config.yaml
n_layer: 9
d_model: 640
n_head: 5
n_kv_head: 5
head_dim: 128
d_mlp: 2560
vocab_size: 25220
activation: "swiglu"
norm: "rmsnorm"
norm_place: "pre"
norm_eps: 1e-06
positions: "rope"
rope_base: 500000.0
rope_fraction: 1.0
qk_norm: false
attn_scale: 0.0884
bias: "all"
tie_embeddings: false
parallel_block: false
init: "normal"
init_std_qkv: 0.0341
init_std_o: 0.0
init_std_up: 0.0341
init_std_down: 0.0
optimizer: "muon_variant"
lr: 0.00888
lr_mult_o: 1.15
beta1: 0.93
lr_head: 0.00821
grad_clip: 1.0
warmup_steps: 200
schedule: "wsd"
decay_fraction: 0.483
decay_shape: "linear"
final_lr_fraction: 0.1
batch_tokens: 262144
seq_len: 512
doc_mask: true
train_tokens: 1123000000
steps: 4284
dataset: "wikipedia_en"
MLP neurons of a small language model. Each row is named by its layer, matrix (gate and up: input weights; down: output weights) and neuron, and shows model dimensions 288-415. Each number is 128 + 24 x the weight over its row's rms, rounded and kept within 0 to 255. Numbers have three digits each. A neuron's up and down rows have the sign that makes its largest values positive.
After each neuron's rows, "fires before" lists the tokens most often just after its 100 highest values on Wikipedia text that the model never trained on. A number after a token or word is its count.

L2.gate617:090128126129129175117133159163096163105123150153140136151135107159152150143165126163121101114161145150172174137052090123100106158114122097131131145127115095103174144146093130119160156133100115131141098114133092091142118126129157133101122177140189124126121134127118123183130137096124109108146132149103131135121096168096141112101169119156129134103105080122076159126124123126135143107116
L2.up617:127183109097142134136183131102129082105102156142135117158122140104131128156113149100094156108127125105132168142126138125105136088167122126118128155121105110146114144131125113173137070113086109178103107146098143153150161135092144144133122123138159155111143109114157086145141175124129126151128133114103131098119083153123135116101127180144051125081163109114127152135116166179093133105146
L2.down617:157176088146162134146151140159088149125108177124128133168136105146113162083118125121135098090183152105106134088122098105089115109117103110133123134118114157119116127155110080099121166130110161101104084099145082085114127128135132093135141107135121146132124143132144111179138100109107098137127139085139120154114170170147113106125094138124108132114124081148086135095146185126156108139096
fires before: "," 47, " of" 11, " as" 8

L2.gate2435:109086133112117153142124136124105117162119157160112120106140154169164096178154169139122178100094149132128130118152138114149120100139132129157117146132139129152076140172152137107172144133124112203087152125176133147140126156152140128109157164117156150116129145101149178132075162132114118127140129103128148085106107149137101132126103101097114127138105157149117116163113092096136126141133
L2.up2435:139078115152106114110123113155085096127133115129142118128100136123158093136112170117140124098139114145106149184118146106122118135169132114154111128151116105102127139144124133081116101113105139128138150090165135123148132072141077119128158174131145133090132111152067203134107168102131140141101127191119089126149171168120102100129105079090108136159173132108101108148146157125138080159101
L2.down2435:089100121130101129124110135093098153140127125146146139126136134128133109171129119112151156118110146077170137164156149140155156173148149083102136092126109138128117159128138117127105157126104131140176094078122108093163134098130135148119122146116124140162111106066159152114095103161105134099113136089140130152156156119118160143112147106124102111126148136082151122126143146113079144123142
fires before: " |" 48, " in" 11, " of" 8, " |\n" 4, "." 4

L2.gate372:158106148125092113109155136091140138135141138129132153163181140156131148167112135119141157140127182141148134132134158146195116094128112117151175147151144143154116136175157169186136150117157105123130092127152118102128136131158129133138099094163117148133120141143146124144138135168130153110117176133139145114145108124160074134097086154121121124114104146106159094144142090125133146070157
L2.up372:124170147108148145110131121156098133148115156147144118169175148162104128164103121111120170126136152111149120126148120139138101108163123103141144144155149150124090141182140112160147144130166120106132118138127185107140105120165105126182177154166083146155111148139112105155124145186121145089124178124137103128170154117147095158110100148121125114122103148125108103102081110106128156085157
L2.down372:158153122130119116126135110145114134139118190130151112125133119164131125168125152116156153107145109128158147135136109171138098136161113131124151117123163116137107133146141153150150140106161096112147135126145108086152124114150122131153123156134108125129123107130143133144131156186126152124146152141126139094153112129140125165133097140119113129107121147119111120134113140120154116092143
fires before: "|" 67, "==" 9, "-" 4

L2.gate1708:122102132129099187182147123122127178113118145114156140108164161145135106138120135130149114155104094119112125137120111127132153142142154130147112129132122160098113114134113132132137112103160101150148103103139107094095102097096126169120129141109104133158106084127131130064116130138108143072142158090119126095122142093123101116123147161122068133126111119098114161129129105123122123133135
L2.up1708:140143158166114119136112099131180136162154135122088137123084109089085155146167117126127114113165157146122144158100125100144132130134152186133148127120112153145139126115107132143067064070124146105107108131141143130127130136121162146093154219144137108158084135087111180122127103122150112114131075115132106116120126096076110149119111117101133109126159109112144127125127155111213150134131
L2.down1708:129149114145092121121112113072162102146157153114107102155116119162090141170123095141097107098114147156138111135100154113137166133123124145118110148128143172105154102150143120135109115089117120096137128131120137125141177164123124109083174169089143137132146130119091205152155112130128101130123098135121134121119082120133119132144089120124116132116174129126106133128140153142168137129132
fires before: " |" 52, ";" 15, " |\n" 8, "\n" 7, " −" 4, "." 4

L2.gate660:163129135132165137118146094117114139160133147180132170148176135147104119131149149100108131108131173132107124144105141154161092128120140118134142156126122140119139125162125123165175141134141142137133091171112128125114157171200136113157121135133123137115114131101117115156100126108120142114148198154125107128123124129148072153121136148121114126097113133142129113157121094102103140069135
L2.up660:143113150135124175127165095147146135142118158153154148167137159143112154144144142128097112098128126138140122117113151167153103134134118149124164149120118123137154129121139149135184129161139115143140112162130102119145095147153100128091110098126133132134094102132152130163132102142107120123151157122084159140128115121108049165129121146125131149134126146095159119137122089123109162088158
L2.down660:123122172123109136149163078131172151130112139137154149148109145129145143121110204120099114128139103144088117103118153150107137119139145105135130110138126131138160113109153162127134143140144104125118096125110094110120087120128120144101099111107144132119114124089131106117130126132107109129109123131132126101137134118114092146095120133135145112135138104116154108140154087147115146109130
fires before: "|" 57, "-" 23, "==" 4

L2.gate455:155136115124107133136113132118157092088184106109125129099131101129185145133156144130107155151142131144121119156172165144084152096120114120123135124128127122141128175138107133129112118107153112152131138156158131116139106122146133106100122102159077157139139140131139092130134101133094168092114126146131115121125113143138131108129082138102127113116143193135145118166123115119105126140149
L2.up455:101123154113121124139134110144159087155153117094115131131179105138155164108115154110135139180127147142137100131155142125092112125107125124139118081103109118088154090138111101151140092140138113162137148144122167110145137116087114162161110131106080133148112135114081132128115118096129149131101158134078109164149191106111109127122119094109091142114144084129124080116104128116112145131180
L2.down455:119121073106128138160105133067153117109124087114111151121180096167172073136130115097128159169126136134141148130155120130123160142149092129101137123110147116151158141136078142133096101137104127086068096154125116101092174095126125134113111141147132126161138138141176145155146103114159122129137078113114090158090140140127162104144136165110138098128155153105159085165112103129140149123150
fires before: " " 29, " |" 28, ":" 7, "." 4

L2.gate2526:122133128160152130119154136154114112147157128115131131157156151160104124149144125091152145137103148140087091167126064144101108120141098111135091142111138126147106123101134096138139081080155107109129138088070106121132144133158144145153139071126090112140130138115177167119128140138163127138103123130135105101145114093145117148143137144135124139140118115103140157134128094126125086121133
L2.up2526:117142125131133121095112176141095117124124121124157101100122155138105100153108131105125147153116112105125133166110195132085098135090152137128146155129073103105140117162101123147154134145116141107073140095080090124120127180126118147106093135131096161158148131127104138098110149156106093140127144154171121116150152143172112156132156107119080150113147147173107073108165107147099097094131
L2.down2526:112140117101146170138130165104102162150136125098100108125142114134118063123105129114123115164144140076134102160140133138163121146102176136125157134123140149112101116106153100137159126103120102108101097153150089121113127090146114124164122100135132095146109125107152154103137142144153140104134154112109117133149187113109145130155108133139114152152148133147146116101160123097135115135106
fires before: ";" 53, " |" 35, " |\n" 5

L2.gate192:117136107128116123108132135161104149129114125136171147167147138071176128113101148158141147105108114131127133109095134160068126158164103159137149118134136117101172088063128133113153122148130149105133138129134091118137115137143153113123131104133145143144119095131124109124099169137150117111135161157146126146092112148147121104136145140125098130171146125122073086146157131132138085128116
L2.up192:083147147162100129107137170144094122121122143137168126101134105137111139134157142115146139105127148145129138110112162126091141084122147136183149133155150109107159120120102125200169132127139171134164165119128074113111132153169118173105130141104124138104113124132110148148120133151125145147119173141138139156078139111131171133129113117153153098127116105142107093122122114105139116082106
L2.down192:137116158122118115132129142132108138114140133109122127154140130113119134147114090171047163113084087111092132118106123124115133133150126160130161190143094140120140139107153104137095139124127120132145151159132112141162110139159089126134149122160113087110125085097150087149092144143089135098112133128124107150164085135130125114109148128128097116101130125155086128138112112157105113140161
fires before: "," 34, "." 16, " he" 4, ".\n\n" 4

L2.gate887:103119164113089100182113125142065162121101121115113120143108124126098146081142138140129114104114114137097127153099136150132144134177155121151105142121143108142163098133112107108126129153123102146089121143114180082138126110127169187124144149124125117085097117130102099126116128154152089110152123142152124106126131112150084167138125127129119111144158125117142137137113183132159132161153
L2.up887:109152153179137111088110100158138105114116142120108134118125090117089139142165125135128152141114113102120137129109124133116108143121147156123112139130132122161155112139140129146138178086117083115128100109124115158109119158096159069151114101126130129128157103132152146109121139117116145132161134093173132116147131074159126117171120179094141148166104136156100134122128113104114172145126
L2.down887:113156121117142118097124118125088119112110106151144151126139099119079152150160151126153155122144165091145093141106102139107107090153160115157132149129146133127135129115121135127136150146097131130171132057123166088163123136127140140105139126164161125130149114134107123160139148141106142117137113124120111125117131121113174136145148117121113134117135148130141167129133181123137124167109
fires before: " |" 54, " |\n" 7, " m" 5, "," 5, "\n" 4

L2.gate2236:136112130153114129144159155122096127172149134126158154127106168122134109126088145147098134121087086100165122133116153063121132091102085113136154135068127110124164113169101111117135119144133147128146116108120113110097148116119103122168134118134137079128143146094118122170126110118090151152127130112122148152112144154118098165160167081110114119122140133127110130132123141079139142058109
L2.up2236:117149123161116097105115083150165114120070147092131111110111116112093096153171184143164163134124147132116150084151132115117113170201163146113096162128163145134112146131142110135165107141128172152128158140150116130162097141128131095132094117114143171159117098136170120132103153145130118104200121135169155145090130136108156144107119131162121133090134084154142122091160146163119147151102
L2.down2236:136120154122112111116142129174149152178064094119139117099077143125123134098123119151112111089121184152112137157092103130142142111147146108136156093108094140181151138177150140139187088097146135113116125104139122132131113152158122142128139105109094158085129132134123128148146167114125116164162128155121109104126086132149161177146133146143115152102111117129131144172144173139130084155104
fires before: "0" 43, "1" 29, "2" 14, "3" 8

L2.gate2450:131077136136080123102082166141095133138133108142146125136142080118123101165107129148129104128114125130130134122149126101139147151148135102139180137167082136050132126122120132149100180138129128118143114094103106141126120114143150112116095113129201145132124094149176154132124125107133154152123138128138125115138138117116083100180131136143110153111136122135133118114120146129167116132055
L2.up2450:118101116127180149179104183128132142140155126145137114149142183124160180150142133144106102095096098130118089150132168133140118126152146105125153109158094107083191127144131137082126130148182125150125138131121155127095102107124115121115145140081121100131133128137111139125155143100108110213135153120118059152106079109150131158128106089150129098091112099117173132153142131131109141126071
L2.down2450:132123085116170140138157129123115114150150109173129093080127136137123178098177128143089135167105122185127156173107137132119122149130103115151135099110153119122137126109167102111110130137152152097091116094136161119135116115131132117156129142104139131098105144112168153145142146126148148154169135048121136145116076137116134164128128110107116135140168098156113135110087121075116121129139
fires before: " " 51, "." 7

L2.gate1340:151116157179110203133126157107126098165160115180123092131145088132116133137162133093113145134140107119105136090130086124112154133113124150149115118141121137138141091143112112136142119163103085130131127065096151084109143099137111128147115138100119132151101122125096103102118131165162102115104134155143149136120163104138132123142098123181130166089097154109123074109114130138157153104128
L2.up1340:163102159147080154139145193117148106138113128083118159117149133133132173111159098148142151105117158100132152105091094062111130118134153116106126134145105141148162108124140116151130115123160118124188106126081130123138133084117150148116102122150121134112130137162076127116101121152169133129148106103096131107130101088118175089169158150168085142151134133076156122148136106143119144117146
L2.down1340:142166170149103193131139142116133103154158106126153120105127116173106129142163135124098159137134148127075144092089114131155104144113131109117188103158098137134167153118103141120157138149129074141217136123112126109132113120097130154146100137143126160113101101147141124159112138151160135148140122140095126130151105107148112127172107123135115104102108157148146088096131131146119107125169
fires before: " |" 32, " of" 11, "." 9, " (" 9, "," 6, "–" 4

L2.gate1627:132156159124106147124135173113132124132088116115095154127148163125175179142119128139135139149120117138147149162123086106118112148174156135161133117143160123063131185113088113118128135126123110134086134124125113114142094111142135122140101127079112139127147140135126137133116127094117086125154092172111149099171182156144145120095130104158124102143118107119167124111112134132123131117126
L2.up1627:107149124108104110126106122151139132137082131143137110097186110139101161120101119128113144159091119120144178153174134133107124155148098100142169090150119133112152139128108121120102108115118133133110135120140117132127135135128132155112128103113128162130148128158116179133126157116067093119151104162138130153146167132137126194133102111100123108143166156180148156091132090156110170148118
L2.down1627:106145118110157122147140082104120153156125129148093149125147128137148146129150135099142095100121144153073173144127075124096101130139090155107159100149120135123152140087072085136110140103132138087101136152150158107138088140138161169143084139148102160151170155128138108159186117084139127161122139148143129139141140137105131123103149156132109083137134111156143126146151132137101124139117
fires before: " " 77, "," 5, "-" 4, " |" 4

L2.gate1251:161110107093109121112127103117141115104125156144119144163138086200163136104134107120141111135099149111125152123131117112152144135131114137139123142163107146092159143130124074121107135112095112094125136103131123142171060110101138123138167153110124183158129141112113113128129140148124171106084112157114147119129135086136109146120158088152141119163176116132125156077108146126124126134127
L2.up1251:130141142135117112127139129152150114114181143127149185154090135111162136100130149128042167144106119112118171172132114121192128106124111107195167168104152129121135118144150093105123135142136098128132132118135150125134124139152159091114117163133162121131154171120143147151105144143132127148104112127188127138132121168111164223128163112116109103134154127172123119126059137132110173151145
L2.down1251:129180105144134152135153100135108133117135106101104163114137100103162147120169072148171095113126114130125129119105123153144121114139123137111138165143121076135126117160104140191132173124134102131127140074134151125142127133133111136130137165160147112156138159115133131132129052119156178145079102127106135164090121191164143103111111128107109119104147120166166118143132137155042147076135
fires before: " " 49, " of" 8, "," 4, " the" 4

L2.gate385:153104125151134139096113123097138140138155139138158125136143129166179107139130140094075149111117109141092136151183123098148082149114124089137116119150109102144134152143147094128149164124138140141155125132110121099152088115107140175128103101139116137155134113124101166092090122105120099123114120144134109126137137128107116131169135139121122135159170131087152138091122056153106033130140
L2.up385:122108162151155165115127151124139154120109085118141146154122146142167128102111161150162120100109141139151156173173160143102130123109122163159146128118115141125155155111123104155125113113107131138107165162165140114130100124086154111110102109086156108150163137116112127125080129168137103162129108124145123156149158143151119110091114121131131107113140105109122121145137114150101147108132
L2.down385:135088143088080182135128126112103100125153122119121120116142150146137132128159148104142117130110160169156094119105077120095096154157133125158142163109123105092105129122159120124097133166142130098142166081129114096138110100149101144156141105127087089108133126157086130135098118137092127162154104159112162073157157086163140156150178151116090149151088132141181126137078128075103116124113
fires before: " " 44, " |" 26, "." 7, ";" 5, "1" 4

L2.gate1982:146169076100123090114145169153133126161101133123136107086104169129120134164098136108153120149139152102134128135123140148123164156155130133119155165144118104102118125119152146097114106148139101157132130141133080139145159109113116114124145121135168115124101119124153136120153147097138125125123115122107142146122132148124132153170104094136155137135115113154097128075102143175122091084142
L2.up1982:119154120119157145094108128113125121095111134087115124146124152149114127124106135142145165143148142149163104141132113129098102074094140173139123137127146135116151118116128102132133103113132141138137148150150120135150132068088078174127153144098083125126175108106142165121169147089128156126118134138137099114117134159148113135110127112119139131114119087176102109119149104141106126119166
L2.down1982:123115096123126119116141152149147160127143141124092095098119119157138116114085097122131135123121135136149144110127108154113118100155142123124138059134123122184123112104118110138121112138092137126127179152152107129163154102106100166120160098143080131131127142117126097143164193104111126088131141121079109139088098131116165086132141116109135134135161135157125128114098116083107093101165
fires before: " to" 50, " the" 4

L2.gate2296:146152121146131123121136139124131115148159132171135130115108107094125159171178111085097159094123128108131124091141140107103106106099179146120125162120099134100193169110114129136097121158131103120133074116106114151102104105085142131127139151125131168163142115166089145119081143126109107123152107134146122119124106113128127141122158117103109114110192162152149171089164134136155150117127
L2.up2296:116153112160143117109136125140119123128135106136154125142136094133095112145138083121154125161123126079115188110137156139108172148133152161118137095150119141131139176146113133101101115119110126161115139137115110086122117167141182144120144166120139093128105109132121124148132109133145135123134101119148100106114146111142093174085184188143177156088165119163087188122120100115153134157104
L2.down2296:145139111122098122126124153121101102135134132089109129120130138083089116168183169142120137103119132103138164087128148123152132109109115120126139121155077081113150105147110128107119092127136120072125118127141107122133150111133169135132170153153107149138109151103131140147126134138109106131150115134140131090105130101125107121121142151187120144122124114128159112139146157152146157134110
fires before: "," 35, " |" 13, "." 12, ".\n\n" 4

L2.gate1644:152116115168154120166151124150157153145161099136129155151168151129100099130124111122118110093161158080085118143109158183150127100142114161160137116107111147132136115131133167108099135139147184165116115095156121117123149135116133137103088078114132093140149102127097184134145127134115138154132110172127112110143116160166129133113156138128130136143135158088082089075147151169083192099103
L2.up1644:172140138165159177134138151125144140116149140153143101159116105162160105148090152115120168137135102141104145118126094075125176093110124096154103126097170143149120149122129152119150127105126116162117162146095116112099101094136125131173174156141110143137179101122155117149124201141117106045105112109137137143106096153070110192105124159113127125107098119115125149109112100127093089100118
L2.down1644:142116099142115103127151119122172109094134090090160129121110122121120112129064098133115092106151129139108106129100102077136066088127158075123116169121116168144177080126109133155123104116154134171116150129142127088108130120145123081132145106127109148113106145104131125104126138111107107108120130123096119130124134156134149144122117144143115114083125147141122144126136181146087124124149
fires before: " |" 22, "0" 21, "1" 15, "2" 10

L2.gate1160:121140126173066118150129096096135120113183164146154095133069161108140137156113140097131111160147158095075124137120130161121148201150106147107143081145151114123153133141134125169132101090102088118129116170122101106164146128124142153129154157142139125133130097115072120126104083101141110146114116110121106137112139172142104143101095149134165129128150104134114103124112135164110155151120
L2.up1160:155150102137088172096154109123168121141151154093112157140132137130123117145148139137075072120169160156157133129147080180144125128091146162105110131071115091129113118137123111133094136150119150134109161138131133161110127172144157170133145155127143134121125106122138153156099156154160109153164152144140132147121108138132112142124118153149105123112129150156130153147142121146125134155133
L2.down1160:168117131175111144144137159105139151110121156110164147105107149144102144116144142133113130122095090133136102108102078117107143142147102140108121099139101092134155146170134128134108130112109104139133140136106136157130127088149130087108125104139145156138120171158183129157073132129179114124122094149152135134125115111123059079125117127173119100177157147125138144146133142105176163181144
fires before: " the" 20, " he" 17, " they" 6, " she" 6, " it" 5, " of" 4

L2.gate1796:143104097118128120108156100146161149131145163115127073121083134117160155104103138133131119178140111163160087131131142094130160116122116143134115151174125123190107133153091151129157094151122102169126084093119150155141094106118112145124138147141122097148101116147127145124104148107114135116119127161106110094164142088158144123102089085152136109113162136154127086103138122118155084100121
L2.up1796:161145141151169141138123125184127140145145083101113125091141121130106138151105145127143168141127163142197153118156123136155111115164119121153155140141133153127133167085110134143096130119132093151143114106139131114135137109101109127158115083107076162134130111118120160085113150098169108101189123132086122135163129154111164159134137130127150100169089148158109103131067099120113135122110
L2.down1796:112119109090120093122121156173162124107157091145127112129145118124138118140120164124156140108153116150134133094165135112155112130132123133127117148132142119122161114129118141146143117170179152153117136121140151141108137119157128085131128115154194145141118083142076122116107132118121117136146111186121135114172116133144155101130098114156137126083142149137122177100113110123130130078108
fires before: "%" 28, " |\n" 23, " |" 21, " of" 7

L2.gate1630:112104159164122131101134116142125139096067181136148132170107122152153108165106116088185176163181169137148147145106090064119121137124147120121143140135124188136102120153109083128153131094156129134123142145146159139144115111135127141170151124154102156135115128133129119099159137139129152141141134084132132138152166116150077130099108055127164091091147149109112106126119124138151112144163
L2.up1630:122128126125161122166121126127125148182119146101159158148184127148105110140139122150163098123124139099141102159098134162146118118156080121139172158107116149080079135166169146116142139144139116115136090110118140153124125133093120124169095153118101103106150137162142160133110072117127107140097129081126150155089126129114123134105116156153120106116112118152127103152112130152108117113156
L2.down1630:154177123148138122103145141155127124170159132086132165172149143127106123106136191121154110106154112140135087149117118163123107083115129081158145131146083090116140134149175122115139138105100092152132156116116138137154111099146172114162137139131072167104178094169125175121105130131053113131129148123114134115136130127130182146152139170146151060135110143124117149111128127120097109112154
fires before: "|" 66, "-" 10, "==" 6, "The" 5

L2.gate1594:161098119140110102109117143111097126126144108100089154164101151149133158137138089098132111135166141127111115152140126120097146166156155133137137144108156110152152134149102103149146090110156116142110161093124168113135096112091153101123106092091141136122076169116161135158116143137129107148155167146156154133125126180110161110104158088163151107122135145101106117119129142116120156134152
L2.up1594:127094123114124148158185127114142168126121102110146111152106150121118164116141164152100126121125094124083138093120167109085140142143129129142166172149137083123113131131093115107154132117118139125129093118147179123128099140098128098136120165094152107151130156143117188126121116156150168114115117130133219127136144106127169126140132098165165133073121123138121132107120134159162158105135
L2.down1594:144146108162127144127149099143111133137140100149111119104102086089113131144101175114137131126110106088081123113121150113120081135108127148104103125135143096156112146157078124119073141156128097099147113120090136150123096075122149128170107168058113095122141123156138156108157106153130174122163108142141125117152128146123086127121130111116146109136138161085110149125178104122146121099127
fires before: " |" 29, " |\n" 9, "==\n" 7, ":" 6, " of" 4

L2.gate2181:129121085140146136130152133133127117118117126153174154143107174127102145095122174137089184112121135104112160127131148131100114150162127147108104168104127113098144128094128144113134119120134122097117120147102153089113127103117133144138124111075127159107096113133131143136114081134123163126104128162146132138093126130083153133110166133136145160113115140123164116110111116190112114146110
L2.up2181:124131166127131095109151159119159108134153111149135116120102111169101135140101096143132107142144093146171145118168087109151117140139160131153114105146111116119108112116109101133158135111097113088121118101110119145099134156104084115131122135140138141120171117163145101121125128142143051097138079120116168111133127144092137127123149133105134110120193113156140157135119182152099113153145
L2.down2181:143123165122134154138095144105132143131154124185139156189138137158161101128138099131130115092125162154092132087152149140139159067107127132130140130139111136117147077112130069130166134117109166124103125125153120119086110133149110101150121082123161098111186101173095133128146141112127131091127123155093112158162097155101143140124148141125146140141160128129086130170132123137112123133141
fires before: "," 35, "." 15, ".\n\n" 8, " and" 5, " with" 4

L2.gate2068:142150103133102131118140129138164105135136107149139131144140154114148170154103159130065149104073139085154157120189144140104150164161162144152149123155123104116143137105122133150080120147149135123120174151137124162121110113095140130104102089106129112134060149157140126145111102134134141124116135132141135153102108107109101180107125144115142115146135129155159104106124155133109120121172
L2.up2068:149136169105107155148177154097167145116074100184135115101125150126107120098154107123132115089152161136111123144073127124128127124117116130134160184106149057151181099099106094128142108160170155156122127080134135127075161178141153147159105135122146163112157114112119107107141138140125108114072168100101141114094120105116169121096127136156162155149108147134108107063157091132146135165136
L2.down2068:110094146120116135120106152113156133150104110098118122186136086127128120154125188123148143146160114103110119146127115117139145137128125106144083131130124116158109103114122127155120103123172167087158132091128094158095131153163106079136146137132143105127170150143109139109091143136124143119121119139136107096102123086151122127089121127140159142103116124120156087118151116151163148141168
fires before: "," 31, "." 16, ".\n\n" 6, " in" 6, " to" 5, " of" 5

L2.gate288:096137097076121155141176129136124140130133085149142116149115124155133117138159193132118103090144142138164132163094113117145162165131158191125153171170154138128172139101105122108103128112155114147120168147130136124142141099126136124157156133147140114121139150100157125106170132121158161113091145111112097138148123120120186167095108143129153118183118161140122116128109168153097121166132
L2.up288:117129098144135142158111137159103146107100155123119169126120133150116172085125146130085114146129112133135142114110090107120127127160110144167135165113172139103139096128145132129156121144138105145134174092129127121115166100101160145119131161127109129115101120141118150129139116116118084133113140122136155149133124099101073140172119166134131132132155103158144135135141111125141115111118
L2.down288:168078138124160153139157167113149167152092155132142138149122117124129181132123144105166117111118096145092141103125113119095138128115085167122133158109138085115111155077139102085148114122157127084140129131146187122172137116121143107134129155162163112127149115123128123163146157117160135117104124151145122138123142116171090101138119127106101107144126142121071136163119172151131137148128
fires before: "," 22, " of" 22, " to" 6

L2.gate2204:139147145109084125106144113139142133128134155169174142191115155158170148096128141110144122105073132147167129119096128114113088127092113077116103079118159146103145139133146163161162106106146095181066155173095157070123140100174097121135110127147098130143081131162110127144130171142147132175137123105161094104129137119127108122116091132116105159124148125128113120127151103156117085109103
L2.up2204:144133135118122102159148138150116129109121144125122106153113112123124137120118114120131112096115141150140127115147158130142133172107140094121114129151111134125143119168192167114123124122142079114101120109116136117144146097109115111120103138141098150142084143110134123120144126140131134165161142119123065111121117135109083135111119109121114082132165117108130086139118124126110110090111
L2.down2204:119148149155090132111184119159137125120142117108150124143161139130123164142138154142103144076135136167133117125141124144126163093143124128126128103144130118119148117159156123139095134126165121139118111122141106123145083115148127117093129091127098132131094126132118099118107122140100120122124135129120134088128115121130088119093138105117115117110132164150189113141114143126143099062153
fires before: "|" 70, "-" 20

L2.gate241:132165145136085128126120165093119111148148103159135115112116148152149203123124103151163123131141100110141185119115143150169109132142110134139123132117165120144133136114167114133111147094096094117152105088126131087107132135172099134143100143113147129161139129156166116156109100089140168175134147111113104133102128112098123111136153111095135135126145142199151133108115141153120133115160
L2.up241:172108091152127119122121159108093097122157133114096090125125086137104124157138124136101113163160150140101083132171100119108154134141149117157122109172160101106153131125152133101140119156118086092155166111134166124154150136173087132152138154134133129136138159121148116135110120131147122158149088103143104113162100067142152123112157117076125191120148109126131121118128123130149126099129
L2.down241:180138132148132129126121137122082115151125111105133168141114132111143127143119107123148096113156147114117129153154124112107140104166131152136149129146125171110133111123117102121151091107147119115120120139159134134134113170112119113171105145130078110100142114110167117134132130152153135159136120100096126092148134131140164126136134075100086120137139112131124150097152140091157150158106
fires before: " " 56, " of" 10, " and" 8, "," 6

L2.gate905:132130142141112115125123144116109120171092098187120064127122155177084147061141168104117155186110141102083096110117136125132115087108152117137129091127137127101159123168102104085083122134137129136126095140162154134137163152127090165118137118104125131139135124144084156149145161084176150182145112118119120150131110101079168153129082128149093138102198098099122125112122169149152127089116
L2.up905:134150118119131153124126147110138114133084107103142153161135133123099129096131098073148140132158124102123156136122100114117126112156154082104138154126092132091148111123142104155118090119117118128147083124130145103123166122136185154142131117149113102160105124134151156155155156106138095100136136108097137141137143164130109100154137154149107141098105142131124118135111111168126116127087
L2.down905:133161182090110142134110119146136101125094114154120108129117128139094191111187069111143120104115142170115103076164134126142125148129147145123137156139140086135101167141134101125106149133175123108111155161105110121161138129102151116096145128170176122129125111134137148085169178103098137137094136124121147099072128141113121106153093144167144167108130125126130121111113125111140118101104
fires before: " |" 48, " " 17, " |\n" 6

L2.gate733:124113104107147163148100151173090143115140140146155147097106126130140136133149107120146121125128101101135161191119164088142149128123116168158117139164140090107155130140157094153165128144091121092089125099137107153136118103128159138133122101114125126112081148114130103139152144136132152110110132115139143130169148123130121079095096119106098098159130173117102149108134164162162115073161
L2.up733:153110158099106130144121134157130154120135132153096145127126135158132104131115178176125070095119100145138113119108184109149153084076127087126080137153158161126152136148147122147120152139131158106159128101154125164139103102154117116146127116091121171163113091146155159140150159141173128157147079171166171139132099156107125099163136159111141097081144156128158103108104106165113078141095
L2.down733:153143198131125135135143168113144061155105098125065126136135120132057108137061155099126125130133120115135161090127123142149109126162109099135120142119133132121130127116100124107066155133105133105161142132086158136160114148088092127118129107117104113150140126105111107097088121112091164121149132101115118105151108060165109116151139126124148103175171119138118127130098106116113152145088
fires before: "," 19, "." 13, " in" 10, " of" 9, " at" 4

L2.gate1292:140076116153164117146139148066145164153095091110142151137126116129129132170109106147098079137158133169113123135167130161139106123128132127124129075112084163107104110135153144157133122108141167120166145132184161133170132124137107178122132164125120167119129131144130145127141156102077139122116132116132104083128121123160090108092081116116114152116118152129113114103131196113162106156141
L2.up1292:158162132112097132150095160129120116118132165119162157172059171099117123089135131136131096127080110137137140140111124135133115122128115098138147141098141098116133143105133132125114106083135157125131092153086139121115086144110146108143164130135110147130145078122101157109105133144157088117149118144123149118109124167142095130154114148122134141083132131113122163108126117156131168103141
L2.down1292:146105147118140138146075119187140138096112157140090105141100135130112134087115099108153114094128155130130135123150146116139139130164119104154108173151132120147151115098098153131147162085152119144139104102097122170132099112142190119151139101141112142087115073126135127136137166103141137149098099135140140101143127128160120124129101134116127097111076082144157102118194129133146143117120
fires before: " |" 40, ";" 13, "–" 9, "." 4

L2.gate519:161097165174155161125095165136106119138133114148155102137149096113184154139153158126108141127121117105139140115152131129120128148152124135182195164133168123106136116099101149123115109113108141113157123075155104150106119120091139085132149100140103140162096161127126150178132156129135182173120062099082156143162140097147147111157111123154114165113113116114136130146090122144098156147081
L2.up519:147111134164141142091134088107131098148132152151086133123148114178118136145136100182130143159112119107130120080131123104115161114119148134168094112138116134150120144132105129115078109121124172136169170134169124114118096145112131133138102172138132122132152117192126138128122177143132121155114123131137158127117126126112133131104153112114120103130121113133131116120119171135116139136162
L2.down519:161126100102118147164099139151113112158131155124128140095151091117115110112131129111164143148110151089104144117123113155116119117137151117188155143124159133091110113113131167126102106129166144151112148099115105141151154110171136142170117147135087153147170145104160172153112110116131128135152124096124143149126150161130121196112127155093154171108114151100136129124121106098143151139124
fires before: " |" 41, "," 18, " –" 14, " season" 9, " " 5

L2.gate506:122089164106142128148155108181131120150106127174125156132093122113100160130083145117105141132118119142144138148158100117086101144133159132143041114125142151123145144147093102101136126192174125122100145143104097131103148143140135142157159098135128080155104085145160146134088107166130107079149139088139148128130172151110088149088156129115160127185118104150113104094148095133147086128125
L2.up506:106114141090119136116134138128108119128137079188110106078134128114086138118167140160100142158170104119132158132175140092106132152113145100127188173143151119146141160160105154099092141126109120135161132141139076116135121149133136176162134147083149149123082117128159122158140110170115073132115123132095090135116129158119134142097102131145156115180134166148134133129123138125085087131098
L2.down506:133127089136094149156121124076120143090122168123118114124132135166118124131134095125151159125161153158129102136088124104157135154157139156096122105085128113162154164106101144132143115126097164139135108143142155129172120142144127123114111127083158134131126125112105162147144186093128126111124070139144097124112119134145153137126186105101106127103151147113109118143125139154145185156161
fires before: "," 22, "." 21, ".\n\n" 9, " and" 6, "\n\n" 5